Weights of a small transformer language model: 151M tokens.
MLP neurons of a small language model. Each row is named by its layer, matrix (down: output weights) and neuron, and shows model dimensions 0-191. Each number is 500 + 40 x the weight over its row's rms, rounded and kept within 0 to 999. Numbers have three digits each. A neuron's up and down rows have the sign that makes its largest values positive.
A block is one neuron, or neurons of one layer that tend to fire together. After each block is what it responds to, as a language model described it from the Wikipedia text at the highest values.

L8.down35:552494555568378486545549517549515397452506499470563516511465513508445504598531507499442517482553529529500540491484483519513533551529557511469517545479442497526548467548545560499523551520503454443528518487500502497479490539530451413448527513501502466518554420499523471463485464495541521475502451447444462421532444450507500513505523523465539495451508505533477492557579553448536530514514525507574554504540482380523529437477485461537501529452594539451463472473475572453517493558503524577409548514475413527536509535436530530540503534495489522492499514522526495504545480460470518507
L8.down107:466540436476545502477547494508454524561482512536514487470516537504425510531550484467494446463483537464485555495536455496553512532512567479488521475429477524495524498442478507475572526578504436438525551474533475463492568470479574495552483557510502480511518415542454534532503514492507468474449476495491551513495595522492505498498465498464611652540463527557475445548550443506503484477481568455556546518518484528452538508478553547497484510548502434547505423442542520507476490519516462549475482478521564433514531460496519464510590558511492569545416521485538527449477506486422534472
L8.down201:513473502462458569525534491490500493529524421492474451472518466565494537523518488466531507502580486475482501541473450471515476504505596498510504471509473453575559476526562548521462419442530492501499480489505461438414491479495487480497402474503462581502511419515462463466509497484516481492540507497531510567577510519505539503476559496460550545492494534378473475551399524517494493434488487520533539493443489491454454495476455551591483547465510523477511508497491516525525535486515520544407514479498622531522488423615568505518486440465534498521525450506462514454507502540443592477
L8.down221:542559429523477509504497533520463477448498508469507509489404526508480507532574540567550406495475515536486492515497587582541484509563489456544486541483450553496522530555541436487417492546493489511496505541525532381546460481544550513477501567560491482483452422411469551455524468490494483546583492502527523539530471462502540536490463440492452518493398522498545495555484461525534533532570483503514430501462558511496471479518497499446402500577460519504472534572545489552486545532451475544489501495464463542470450508553539521583490488514502559492455505539452476495468496480521541451
Responds to: Double line breaks closing an infobox list of coordinates, website or status lines, just before a new title or section; weaker on mid-word pieces like "em", "rap", "end".

L8.down132:465478492523531541496474470534534554481475477554482497401483513497600467539463549510493537527482546453499485493464513499581483568449452463553481490559444431456562564437449520442496484475486511534542542539574517493478488502496433548493461547505532510505522504490451492522497505567541523501486567547531536502489539463526538500463482403526519553503459562541477505552478482527502468492459538501527559456530565509474532458442440544471467503581468529538486509431482517471554463563564517574531472541491505458556551565578475512504564457492471552516562510504539532486413548497460606512
L8.down204:511469462444507474463482496555496531509383556499541446476493569512480477548484499512508537557476517526537495508488523532429496471466540545502565538545492502550575496459468549429499472484570531489509529523577516541512441496484470498483490518448502488565465497499430478490426478403544438520508498417494552500509547522508482473444543466530549500518491417491448461520571467478539507487527506520485551558394500524475529450608507527452475446493490510487494539502514450498441502496447546558480498471557512447552474514533464492569485567442473457474519531598521490467453506486405579505
L8.down277:527411410486479470514450499451561449525602501515426521570500517499495453519479563564554512531458494448524414439501514555516500565526512530484565466509514499486502492533477489421471553510585498480604454557470512537508477551512480486456446469513571439518536505532555468514491498465476567478524552412473498507534466471532441471521486509512448487422485543476491432524542546458454509545513513503514537486510577484523515473520427488475514540625480498553495515473503472477532520477541532499478566477507432430473518546465530468515469527492484519501574543451537485485514562419514492494
L8.down315:560471455481562449535421528535513510431527547538438489504529515519400511525512536548526552505443511401469484522502518562505429559482497472482506472494530496460524482492546507486528502536484488467567519541571454406511480460572545536522480490470561583506548493546482556495492486517514554494498501456534531498550521529497483480507427469522538505472459547432446512503497440490500481463540465519490518448547521485507527461500455493495492475574428481486471509537469517567431490513388573516574532552402467502518521459517557479469572516545424567541553486557542525525547483473470549531
Responds to: Mostly the "ong" piece completing along, alongside, among; also verb endings or prepositions that lead into a phrase, as in listed on, held on, at the.

L7.down29:489528493464550475613538509492468507489544421514510408482457562425507517498485526579440501481491476515495502453496520467523426525553419495585486519511453479486525552477499501474501581461496486461495473402540504474469475463545486546433511492489548592540516450503481576530498454537514450535546488530525518486461452556520519475562517489473528518455506466418516473514578477513495515512575512491498509552490452438502534520460468435543493469522493496490431440547437538521494395505386532497458527502482472547387517558504516517517517529498456559514514500517521507530444516434490529492
L7.down60:549532534457501495481469590502446495498468554457598414588490546477425490512533534491474537527512520529497521448440568515527427519483479486492484516391527442498506476510539506549522508535493468491523496489568511443465557497568558527482480509520455491477521500510502486511532506487474541489447470494516535482482466556464556494443478457523573550511583518678490498509558504521510548433412485445440553526523502503462481465492479499465487476511523485511470583500446476517488458464440514477532468502481507511486505491445561490514520633497421520523524523569518535482495476493445525502
L7.down82:474511509517497534509488464450551518527497494533485490523473535513482549539500525477512474575437520501569546430465481424515466524579463512426484571571533524491483511527487490505458486497554495430485519514483516482486477469531481475475453444572478518521491557479467397496478444518513558439514481484500457486476465526473477560486436512500510462489603543617475474502673469486482505528453485517484539584507561522472440497479548499541482444482527553526538408485466454518496486449472439514516508451455453458492508530441518491520512553486458430543521447460487551564477508493538562538
L7.down126:482434464479552457422533493534529475486493468491547490434491456571529506534439536548481472525448524527562522470498586538554502456433507503496422455485535477457537457528491507476471500450512537493450482481477445423500449513468471485492488527487460540428529516447475446521469457477494534450462506500483444492525462563423455518458500476523454469499457515469478439463540518586539548505623527524531485482467488456459512510562526542495528608502507515529475487528429480539474488550482536508517521480566515624532535503456481458492432491498506488438508536489520439477473537579506458616
L7.down196:564490555455477486520498480548444487551542465500442483536450527554492528569503521578521526503498507522482520480513521578522496524503420555493525506520480461552424495489463499547582516471495523468535523478550536510533496474505485466494573515492540522542460513469538448521514464511478500521508467510488452478523573479475554547463536515482475418540529583543562539592508526571505505512518496382462623475491467577519602462467500472494462516544464613463482519496520507516535553517502500463505539501483483452524456431524524524499427453480528455531545486542565392525502551461468468488
L7.down223:452507477529477551510534529502484447527504384468522537495522475481507483544444484520517460518543505511450510440537469518484479571537510463450501527547533498479439562518490544541474499464494544445528509459491500475454470541507493539455479490504464515521500528524508464550483494528535523477542498499494551468462517538420496517531534489446595487501542541378493500527644587488460497505661533526552536455506510495435473521506455494577539505514505465573440507526501490525485533488486485501512515463445573519525471465500515499558430596517515488555570533464497492567500487571414501503
L7.down266:556551552525509456547522496483537465475465504507481400531445551556504478508523559549537444535540484495467562481477549510573543577484454481463473487499452504443519488496491436514494472537503501473535576489534545514472492477562470533457515545497457510463505483493552533515457434502537540539469536434494505489534454503538526520465517539456520504501509534411534438554499527504526459551520484495540483413426437558500441597479494558462557598488494546561500504443426522473518475472463458519516546531445550546439574482479538518545558469481463490514467534477471516554423513515576410505
L7.down269:524482510498530489461531517518502539506499514521481530444520441473445478516512475546535462421466491451505490472509504507522495591566513462418508487472506520512557478534498509491490403460522505523422504461545489474454507511535543552566557479586545500473491481497597549472505526592475599511494551448425490423558532490491536499598488453527489542564450545428489512520480553453506530500571476543488529562453510495533471411515467527453493518444532437522460524504417493424502505576491514520487503539482512523486553554461531474449434498442476516498474503437464505488471498411535539444
Responds to: The final piece of a verb split into word pieces, often right before its object or after to, e.g. car-ry, thro-w, caus-ed.

L3.down272:510466436497536438561483448503476505517538537472513427579513473474531521518492531513472571503522552449526502480443560503456463491451450532483575425503490494525501476482527426442502525520456459495560462468486529462454477531544506517467603498469505475410508429450484537582519456494521542524563507498432563575488526514443475494468489456607636482477490512409494472474524520525515560526571539495521522453553496473442465549492438539510503512532420427537508494539480479424495467496470511533507514535492509547556477474534466533479458493497483446507537511512537545508550505484524517426
L3.down339:463481491457525519438538429476512572465479567430492503479471438483500566570502515485508430496518492510511525489557499484506438569517515498503576475482518531556490484528512461476474412408519549491483442525518522453445573516481482515493473456513530556495530511491503466562501502534429485408510480453503501524494543535545522527562488581533545573480489481458528501505532468568571552447526471457560544459500572445507414547487494499411457561522459495471503524563513475539530520503513450499612513505478554500485460543489571553523486519489579525522495474457463540546473480410444498489
Responds to: Final suffix pieces that complete a word split across tokens, mostly past-tense -ed in verbs like exist|ed, discharg|ed, exil|ed, also -ated, -ished, -ment.

L3.down84:477576475462479541501596489457494528446513531502566454484464479541469445524517413503433550573406550532464578500504491527442484544561459468504521490482428485401559519540475488534462467440535516394526514472528463479543583418485503484499557527461509548488498420436458562506573505512511507490499476505450472429483449531481462452457472530497532554527524487498487513436465524528456465489562497508509488430554496574488523550471470559455529517576561496506425458450538435530476569483529470445457501499524507519478509518515480467513495479533455481512512529502536479484565526512519515533
L3.down359:533591507524550435489594548486543525522551490445477503577498535511507488473513520508496448497564530520389549494456495512520486541496535472464494508460513493465565459533486520529495467473510554505520475503441487528500539522547539528405590531503475521509519499489513522544478486527483509419479502493489564432478501480426494489544467528513514454506460489287457471483517497521461534515541494436506548451502586455520519499480500550509468507441534567520437422518526486512402476539487471489524467520506473528505523603511486438502494477444487505474484532427459538517521492460518503524
Responds to: First word of multi-word place or team names like New (New Zealand, New York), South, World, plus mid-word fragments such as comp-et-itor, P-os-ition.

L7.down64:534534529496505557579530480492526510533480529498493506551479521536470489522476531541548520463576475583513480535448448519508532469478493488431402523479486520535472522537522570570553511487564541514479450498479529532461572510425526500508495506420487564528443505433549476469479541507474460490496510548466475523479549558521515566530490372499518502521510489413547482475460388535558522542456534442441485482482512467530509440515407513526475541500517477444483510522475545543524396470488494492522498504491496522489563487502603510502582434475461544537482481470502492558580478450496560518
L7.down159:499550496490502502489527527415549520515498521516544459502480502466573508421436533491502457543450487463534531545604515488410474482534488593486474577538462511477557570484412540521447500515494477503507443509504478541553497547484527514474478486490541570497513491509537523507497519511433567518514477434507491523483498492603464563545491518494479528474488525420540483489549489537488507521540474575431455499506596537547438578522548545475441464523470424527546481488571495466504535497504514474510449479536505538433567531472503455498521486468455548525476507466507491492554482419406456404
L7.down182:476484526495544480456478563543563507454520464451490415457550503466511511558516493482409564499576489551556529510567448533506462493524435487522503427402509506561537473513461475461497522555532478497529479521506471474437506512499468499497514559497488515542533435538443522525488454557531522542495510516461524542470446509509511511504527493603387544530523535364553504486456499481485550517539474491422515508495556559522534545456491515473423510534604497488501442467473517545501494531507519518505476582532543486483479461587515481499410531469486527426510537458505543483485493466432460508
L7.down212:489493565512494504467529463668508411449533488483462521422535554527526468540444581505523506492513495506505432423517469465524513426471542525483527527567472479460501504597477486473526443433566490465522529498460525502528461531432500505507531520445561503480457490520464491582522465573470525443527446525469539517506577444486469488505540461479476501480480484510472527476477555457497565389517526498524577471420531460526503561535436510465471455506511508510466489482474521465507449587505549440540493447479443495482516402517516481504484563471497492567507474503502475442495505494481469509
L7.down233:505517473455460554495575534541538490460554533441595547473539513500492453489488492476473426483473457529558475486550533475524505507538529516507441503513489484445411508529470465527476481521505546437544568502525506496476533568583475484499544516448455525467497515584477477568469533489482500452452499523540502527500548465406506531453463574527505481485448485439562537497524467628534488477576536484513397520478579426534533516468490497509506546502468527482516473458475548486518516476543509494445488517460427475469588484426421504549470536470517550445556457485516516509467456503583485525
L7.down294:450525507502483578448502526581465487431494479474546414430512555454492481486502459520519488502480433431553496547555518475508526496504501506503531520546523424474471471498522576603501451522505532502494400555508460510530497474492514518510462501537527414526501496485515458483512491557502511588540491484445533438539464464472454502465471406498468524513509541566456421500451442535511562465525544465558482482556527537464580481575498465474468417582465461475512495460486473499498505520532531518538422555525425515443531541481524501489461541451556486553528488443515463543482521536432552464
L7.down305:447544486500491611498468571473489529453529496519543489487493452457509508502472486518454531536507475497478444543503502512433521487539460477476461510483485429531506440499464478544480527551474476518447474544500529559503443513490486410552528472511540545445507501569423539559476523482473494457403540442515484442459496499391517499491510491496494557501477508594530561492532495467510500514504525437529518542421525478524589579465501469609489457583528534497499392470391553574478521520518487487495520506505466569491457484435446517490528452510465522518489507568538466522490532567473529499
L7.down379:503550435547498516545440487567446502511444528543439509518464507462546486529482560505512446551517467449516526526490493520516510497536502507503504483451538475492464487532462455469539427431549474497425530500491461491468415330500532473483557332484547420531545536488525533517509518519540504491554412447468519517481497509489512427494487470540528451455503492363528483491515515525534497489581520517518429481543561490468522512439502503475488504568523565549531524507468570512480442483507518525449518490525471508490531494484466463507520540560471485519532447447497521525519519445506475511
Responds to: Mainly the preposition at, especially At opening a sentence (At first, At the age, At present), plus from; also middle word pieces like Wash-ing-ton, Rom-an.

L3.down135:433461461542457394475578499474593461526497508466527523544518562438496545533487454610485485515455547524501566487434518525540411548475432483474531563483543503566532524472483415501592538478498559437478452474530517584494571523474575476492512541523456468527493448561509507501524464565453497482474490439541568550460522454411490519508483454439555538536448514577487481455551513533523509430498500553541486478528560477449473499505545495481448474472471486514492522506511492563489492508491465479505491555478507517468497524456518461508473498565519492483526553507535567450453494470513543510
L3.down309:442510498451496447522547495514587479538511564530571521518459537482521506520468494462541466480534445526441496510461510511520425527551505493505467511564535483514440537482523472453496472508505515575531488470545569529480439532458508526530506562493478456429510511566508438409491549509406490504502498483513518520526540496418555449489546496425507490558463461460510473496514484441501500438475524472523520501493505500432502578511560417463554532550475490451524452519483549501504442494622522426415488528491530589467556539576438437509488465465503457542502557507481519494556574459533505459
Responds to: Paragraph breaks and == headers ending infobox or list blocks, the ^{ in km², and mid-word pieces like oc in Location or uc in lucrative.

L7.down35:490527520433526510560500492482543500466555507541578504528460587490535458563492463500488510493448442584469509537504579498470473478505526478497475544446504510451529537469468509443547529540537473423523545497516459495478547482491456484445490500437549476467631465485507499504543455543489445508450505536579531466461487482530519458404521510470501467487532479594449515473627484523471494507466532486506507421493534549512560493501540499477456455494414446460439546484534492506536478499442479522482473467501449505424491533478528573511465475530594517491558468456510510482491525490493597420
L7.down125:441470557537525515497502477504530540468505542516486506414490517565506475515467551482488473438494458497521481458482495565439488483521545513472485496553524531476489453457456535494520548530454484487492516496539493498473479477482507509506510536517512545469513469495554472525459489468551462505492544480538484479470401444568416497443504509535468489554477466284520466491489488509499515551577471579551510424511591481509507529501456501504414514507536571458559449420519498451537498457461542478509430564443515428539533510503450478537474520494568510508523419556509464517493480486509521421
L7.down150:499426487450507496494481492475449586512478495479491444530431497496508511514451537427553499500508523504520519500492470483494469531503444461474546452517525489525586561533527507536517503540463469478569430480478462520539526435502514516492561511531504523445445549471539542488491473502425461522494555571506514570510436547565483463455408495444502616539488526388453517513470440494553466541426503503548502498484485509440490404513509495481477546468500568525485515486481517576535578554532465498567482504497550445491455483526548461484496484447420508427497431522546564568480517462521498441
L7.down157:498477551508484527477446541464538446553451500445599534463481491467470486501495509508566462419561452434495485544486494544499490525520541465452504555457544451558523531514516456524584435450527475471557535401507459500516509492500504492480508445529467495534443467422507513547440440518490545480561509538538543549490495453507517458510526470528512456469517484489506505504577507528436517443586580581524468482463549510511531501566460511476538529361454550525509546503560531499471486473545456548486540486561517450469467558478553534498439457476559524577514468494478543437485516483541501480
L7.down193:478531475465482510489527520484480591469519505522507536482495505467492489443441479482515506520437464514427527502457458484577517566454463515470508525469466464494515469519510471465504539571520545499535427493474515524498447499552515545481539489497559494569511487490503440520527502504520506456529511521513496434558539544498507497507453532534587436510525480616502492538609407463423481518345540555467444511505514438514560503470487526514453552556505507524457563503480509500391512457435533485515469564426548523512571508441524556521512473515539443456485528545519446537459551529521511472
L7.down363:492447496518468511477513483488466526531538533516441497460512514455454512491552568527519490496465483454428516492598525448514540521533495464484431545487505467528551486514495497491547508472579490520454498515503552461484446491460518442559562516498520435486500542482510501443465556467481459511549469502477456418499430541451483463453462525502574445569528549501502570543511550476554559517560602480410583460489545479542466500520510472523519490553521601548506486534462485494532480513507391471477541578453462510517505428491495514447541452434517575465499466568459556553530473520563503478
L7.down370:448540501507521426480553457500472516547537498562495517534493608557514488524437511565505433503515528486447448486518503526484546524555514483496477552465525562445514510532593504509475463514510551456512528476520478519542479551567527534461520514462506477527447495575547544573470514449462504513504502466500512500566476472501518466481468575504591488583474535474540490397476549542538466513583528484451553472443493495462440441543514549480460428501558512452493458482494465446514499513499390517499498511547422526538523529493434477513491440409506456499471546536401521460460495531498541468
L7.down373:526466467557532476525493503452450495509546468532503588499475507481530445488499369483520552517507459502540480510502474524447470478516565455420464503516499447471535533492497569520489463547569536530477504479415542570469500560394477576551495493477503545472486515512469448525537517547558544501508567503477484485470475533487422457491510519468431512526450427535567498445567457498492559487562510476488561435489487477460549515504457516521557511524513533466429439392512506525518463420508507464463489545517445521514461568428509580489487515525492578510474520535499536468530503498519471417
Responds to: Double line breaks that close an infobox or data list (coordinates, binomial names, elevations, succession fields) before a new article title or section begins.

L8.down34:468547532488511511501578474496566518490439475477471497500410465567498432518469538549520449502470399440449569517476570455468507479471487569511488516545477530488548550422512468519499509470533513530530505482514484508452490514490525498474480553525497530528558542526543541422479460544536487502531530476509499567562531515536548487467551523473442445483506478422501423452564449535501371560510462490522560407462516539508414564547537486450453473523493531504512413423501524494528531498466492430485458490432501500465474493446515544457557540498507457494555509529488507445449509511497570488
L8.down172:574482497552488493476524508557561477498511460485489532506536513510418509573492466461516502459476551487519469441529503520516498479505448511474504551501509464498519584467430500459512546504556480437507601552466465499496501534440587486410532564455484531512457487466509533519454458470513517487609484518415392513518461511532496511484493551485481548498539524474486510515524401549510533443448483497514475522447474500491495504515494421451588511546505556492560565475582429488477489522478551507456519540582566497483448473470554520478548516406576525428500503503485500504514548491571523524
L8.down212:455484464447481501452543483449512494490478401549573516515552564579551541500532514537528477481516487525533529378511441528453501525524468522432565524540515417504450467476459533500435480471560560514527497554447472494569475541551558480460490504471525543503486515445455473583548496511488452401518524501532475477493491517400474570512558523473508544489492503386550502467473536485470468560476529485542586463484559467464491544462510511483487532537495503486557577501539511513509521523473503444508509604533568532521494468500555531486467497480467453484437502490531460502520472575530490512
L8.down354:462535494474497513493540490513513417549579534507544550505473578497553471511479527531557572460531531497558533466430466470461493571552429492448467563505525494523541486419515519520506525478508513456478534503511482551491482535594500523438521521485494578460544487458540428548499554470513568504576526541470468455486481501408486528499507546449504531409453511441487550483570519553485550416579546487516557460475463495483544487442462454518448541515543503489458510527424530538527409508501503430489510499412493514439479545501504501526440476510428479526514496485530436536481475443476521477
Responds to: Final word piece that completes a verb split into fragments, mostly in narrative or plot text, such as turn-s, driv-es, w-ent, mov-ed, bring-ing.

L8.down18:517453550508473525471467568489512549538566457457539529551437521531514442591539500498536494546486480505470519485490452467465498501515626455517445524397510486557488604509513494494471472543577459455514499534413508514508482507507528488467499555531562467499532503447466534526456455579401457453451525509520507478505484435527542515482483499571484535494457536608454506540478479500556492536516534510511526495454594441488495516540478485491410478521516512509438461490456536438539458509502426581456509519523496531488515491487497529454529467600491506444572471511494517481542455475528456505
L8.down112:464456507480510500569458430497449495471504509515495498444459601461424509576500440509479497516570490524510497501587565553421481494471561484516462483520473511513504513496461472449520433499481517573562517473471525500520518567531437493501534509525454546550407540494468496586533524444423531546553494521513466437506525518488463456498465478510604564539485498488532519576525527493493529472545460568517484465619511552527546546495560420565520477495564556536465552507520529457520521531462458495548477567493480504529488462518550487511437492546507508487539549556486477571482448491516530508
L8.down322:454530505465443476506519468501450460486539617533436549512504506410502472499527481490540494465540445469539491520490447594478497508473513518469518503460486450512454439457507503497491541468508597564523478530461457540454441514443530518570571482543462440562511528465511465510469479511524563479549494452571462459517522490496489509504457476517467452564521512409498506532411427434517461537476511494489506474519563507525498436542546532494556558411497492477493481502500442436560449454461516548497527495507561551513541515581508485480453514581503420470569468499518477557557485476432529485
L8.down352:437515514529507473542460471501501543532550519544461471485507530440532524427536501471449474544415532493557477487568514493489548434542484528446469521441458488571506505498540504546470519499498490526561483392554529460547504544492439517455575506455486558525440535472497498545469499543535473497497518498481526550521472462477539423552528481532501505528448380474446489530484509453531447548537423544524434447417450461439523515448479509485508481444568405446498501535540548497501470497494449435488492480490473499508496518572470486537542502449483509530461547439452595572531472485495481433
Responds to: Word pieces and colons inside field labels after "- " bullets in infobox lists or table headers, e.g. Kn·own for, Cl·ass, Tit·le; also occasionally mid-word pieces in prose, e.g. kn·own as, tr·adition.

L7.down90:519520486494482470580487548447551525513511535481505523524490489480478403454542476521514534469405510507536573501481458506492516488466510478542523513518545467555473477517548463540454522517477451479477526539447500456434513501566517451540546436514411510486520506441525487465495485518477493517533546522500517501522515482473486471540405471478534501512487541358524463580491493507489479521513574415528475570536490595543501454445472529556467587474505561523492509522573513516513508431522504465480493446449423503487540520561497589458456438519437492449503460534545484379482480466513548479
L7.down143:503536420570557495495523478575410519520605489434492502502539514508538461450490503474470500558540516461474489477483524477483497500580507458587571505448526520486519506440507458528478508520447563494518528556486455528494443530461534501428548540461507501507453533464521539568464543500514499507392533503526510422495536531503569472504517540504516491527481542473520442431470477477505541550503502488463481468536545458451448515507416523533476476451459524487508550424490466481475461517489417526472524524509526544433397542497590544505534445526491467537568562570546474550525511543492428463
L7.down224:488563513444470530590480566475525557437420452543533500488542566416536487527525471576497452478521486528515488473496455521577484523471439522491461485508517531539536461492509456507516532553526552495480469522472500452511479535514526508470501494441431423508530512500528495532506488498517521459466478595493556570532449554507490495447570495513481560538503432537457473608547472575565537418519461481530491530476511531601539487445472455510453505598557499558520484470468554450482462497448509474516482461453522479443489489475562520477444567508532516589488538539498555472523528487516449485
L7.down225:461503492458544579519488510553545417541463421480582495488470486516509510554476496542532507438515567496547514509495436544522502512550543519598479460535572564512459505503550473527434515478531542588550507529496478563497527496560516463503498504520560448495519474518484466599488433463457451528512517488480439431481520522540499513496524537551411449515514570561556504503550579556439507493582499490484501526542524449533530491474501479562457508543552508498475419464515505520486421505519459481523533493418504560502474502415536439486490531543470509475545586493477488559492561470510487524
L7.down228:488494463475519547524528565485507532461445506433448512487492546447422528498449532475533504479552528482444580482485526561463503445531497526480493517487495474466515502538538512551437493458524556461513503567507550555452476485408489450467493514453554556591499473459515455497483481526467479532520482486464477551426510492440540550447531520531524452505506532528593471552524520477472495484506464579502547523450493484499508466462496442621486508573469515522567504487539544476464473476461502458405494568383511500504504489484409537493542521478478568483469426498444532455467493403542475467
L7.down268:466495487464521501521514517480451511537573502495492556413515429537515503512500521466435447506504465537545563499473592478518506499501550472505493471555451464464479534474433515479558489536438521490543513479453474426510430541543497493534504494530448522521524534474489470509499521517567509551492503453499498506458406515463498448416581520508538473539571505420520472437569495504500557444500521532459469531514502472559481499483561516517451527511490522496494541467531367484539531446522528460482528503518472506422435579421518485486519437497504516413427472614516457480533560492567541533
L7.down346:514494535437499447522528419464513447473535547515525510428531444441549477513456516522452468427452462516503507533476575456521477498541503460504580483510396507504490508435523462525495488530451533515462462532475499515521459443514473500425469503552570446522508560526459525527485478476565549537419533533507516454509470438447549557485499504521439466552435449485488449487506551440494423428500483460473526526556504551455445561422511523538485550575474400507511504407461515508432453425517524530443474530550468536530468458520554509507466518528483544462511534533505462483529530458488523499
L7.down348:564534584468561515434496560487414522566401534538509429493469576481500447481480530516457648523512459504554496585467458483553502553530562486536581530515501536490500462456484501463496538494518425508477496506458555476507541489530498474454529486489481445501496477475474558537555494496503527544575484566527478550531511509424451488477408461558538485529552538538561504474506504473541488543479488498482535546597498536481498440606528558502505481476490469535550440477511460511477511488551496582531486580519509486533509489508459535488527538480492518485476497499497457504447432534488505539
Responds to: Word pieces finishing field labels in Wikipedia infoboxes and tables, mostly taxonomy boxes (Class, Clade, Species, Type strain), also Height, Area code, and |--- header dividers.